Part of a small language model's weights.
Size: 18 layers, width 256, vocabulary 8192.
MLP neurons of a small language model. Each row is named by its layer, matrix (up: input weights) and neuron, and shows model dimensions 64-127. Each number is 50 + 10 x the weight over its row's rms, rounded and kept within 0 to 99.
After each neuron's rows, "fires on" lists the tokens most often at its 100 highest values on Wikipedia text that the model never trained on.

L3.up399:47 57 45 54 75 56 44 38 36 53 42 57 37 49 52 53 57 54 51 58 54 55 43 53 63 57 43 50 63 37 32 59 51 41 44 75 63 44 33 40 36 36 48 61 47 50 59 62 26 44 29 51 40 45 42 62 48 51 32 66 54 54 40 45
fires on: "-", ".", "'", " rem", " du"

L15.up217:49 48 55 44 69 47 37 46 51 40 66 64 58 44 46 52 40 56 41 59 46 53 52 52 44 52 36 36 44 43 59 39 62 37 40 47 55 40 57 70 34 70 43 47 48 45 71 44 41 59 53 58 56 60 65 58 43 59 41 64 54 43 51 56
fires on: " in", " and", " of", " South", " to"

L7.up263:45 42 51 48 54 71 46 39 50 55 38 52 44 43 38 38 44 43 29 23 48 50 39 58 64 56 52 53 63 48 52 34 54 32 39 66 57 55 38 43 42 56 61 51 55 65 43 48 44 44 40 53 47 48 20 43 50 39 53 59 61 65 64 59
fires on: ")", "or", "ting", "on", "g"

L11.up294:50 54 59 32 53 44 46 43 48 49 59 58 51 40 53 50 58 41 43 41 59 36 52 49 49 39 57 39 37 37 52 54 56 48 52 45 42 39 73 61 21 58 60 35 68 56 67 51 46 58 36 58 37 51 53 57 61 71 59 56 51 38 55 61
fires on: ":", " a", " to", " in", " from"

L11.up564:57 48 48 52 57 38 42 35 50 48 51 52 60 53 45 41 31 51 50 57 51 47 52 49 56 34 52 52 23 43 45 59 49 48 56 58 55 34 46 34 47 38 55 41 44 47 55 33 52 63 43 53 34 43 55 53 57 74 30 52 54 56 51 39
fires on: ",", "-", ";", " of", ".", " |"

L3.up130:42 61 54 46 48 65 60 51 33 37 49 42 68 28 51 68 41 48 39 60 54 55 56 52 63 41 40 49 66 52 63 40 68 42 59 70 41 36 51 44 53 56 54 55 50 57 44 44 48 70 45 47 43 39 45 48 37 44 35 67 52 70 48 44
fires on: " p", "le", "P", "p", " organ", " che"

L9.up758:64 48 46 52 62 54 58 41 53 44 53 32 44 29 37 64 28 48 36 57 53 44 49 44 44 67 51 44 38 35 59 48 47 54 41 70 60 52 40 59 54 49 49 42 58 67 46 39 49 71 52 64 62 45 52 36 27 56 40 52 68 43 23 49
fires on: " of", "=", " in", " to", "ac", "."

L9.up47:41 45 49 58 67 36 54 42 48 31 45 56 62 45 38 40 45 53 59 47 49 56 45 57 46 66 60 55 45 39 49 53 48 47 52 51 52 37 50 45 50 27 62 58 57 42 58 43 38 47 45 51 51 45 36 72 43 71 37 37 57 52 43 58
fires on: " in", ".", " dec", "K", " |", " of"

L14.up203:50 34 46 57 50 57 47 36 53 47 51 56 66 41 37 34 19 39 56 50 46 35 48 55 38 47 65 41 25 44 55 55 60 42 65 75 65 49 53 54 49 60 45 58 60 59 59 45 47 44 65 49 36 44 38 45 59 58 39 51 43 45 41 42
fires on: ",", "-", " to", " |", " are"

L14.up565:53 56 48 52 44 38 58 42 50 66 55 61 56 32 68 60 58 28 33 47 46 53 50 68 36 40 63 47 34 67 61 34 40 43 46 56 52 47 37 54 43 63 35 51 58 72 55 47 45 52 49 46 45 33 43 51 31 67 39 59 35 47 54 47
fires on: "=", " of", " ", "po", "-"

L15.up958:78 58 35 50 49 38 51 53 49 58 43 52 37 50 59 45 54 57 48 42 44 67 64 54 50 59 58 46 45 56 57 49 39 58 32 64 48 63 44 58 57 68 32 47 59 56 55 65 44 62 50 41 50 45 38 42 42 80 46 47 70 48 44 47
fires on: "="

L15.up239:47 44 43 43 53 50 56 54 61 31 51 49 41 57 32 37 50 32 46 58 55 41 28 51 52 71 63 34 53 48 56 29 64 52 62 29 48 56 60 38 35 45 39 41 67 48 70 39 54 53 48 30 47 49 46 35 43 49 28 55 54 40 48 41
fires on: ".", ",", "%"

L9.up886:40 47 55 34 64 50 57 41 43 24 49 53 52 45 41 48 43 47 51 39 38 57 43 48 57 49 60 51 64 57 47 37 48 60 55 47 44 46 47 50 31 46 60 50 67 38 58 49 46 49 54 51 50 47 57 52 48 64 33 63 65 35 48 29
fires on: ".", " time", "og", " race", "so", "is"

L7.up172:49 45 72 64 39 58 39 53 49 31 55 34 37 50 53 46 46 41 32 52 46 52 60 64 46 48 45 64 52 58 57 71 66 46 42 46 61 50 55 69 47 47 50 25 64 56 48 36 34 46 48 46 48 61 48 64 50 63 51 58 57 37 39 45
fires on: " =", " and"

L7.up901:44 21 54 52 50 43 46 48 40 41 64 32 45 51 49 39 69 46 42 52 63 46 59 68 49 57 41 61 64 37 70 63 60 32 39 42 57 40 61 62 53 57 37 40 60 52 43 64 53 61 48 62 56 36 46 56 43 64 32 55 59 47 41 51
fires on: " it", " to", "eno", " and", "ges", "B"

L14.up923:58 59 44 57 38 16 61 58 48 63 43 52 48 53 60 51 54 36 40 49 49 48 58 66 51 61 69 39 38 58 70 53 47 55 36 60 53 33 44 44 64 54 52 57 63 43 55 51 38 54 35 52 49 47 41 38 51 62 52 60 43 47 22 47
fires on: "="

L11.up380:57 44 75 62 59 54 54 56 67 28 47 31 55 46 45 60 25 47 65 49 52 57 64 51 45 42 49 27 51 46 70 65 54 44 52 46 60 51 45 51 45 52 42 43 46 55 62 32 45 56 46 59 52 41 55 61 35 59 42 41 67 45 46 47
fires on: "=", " ="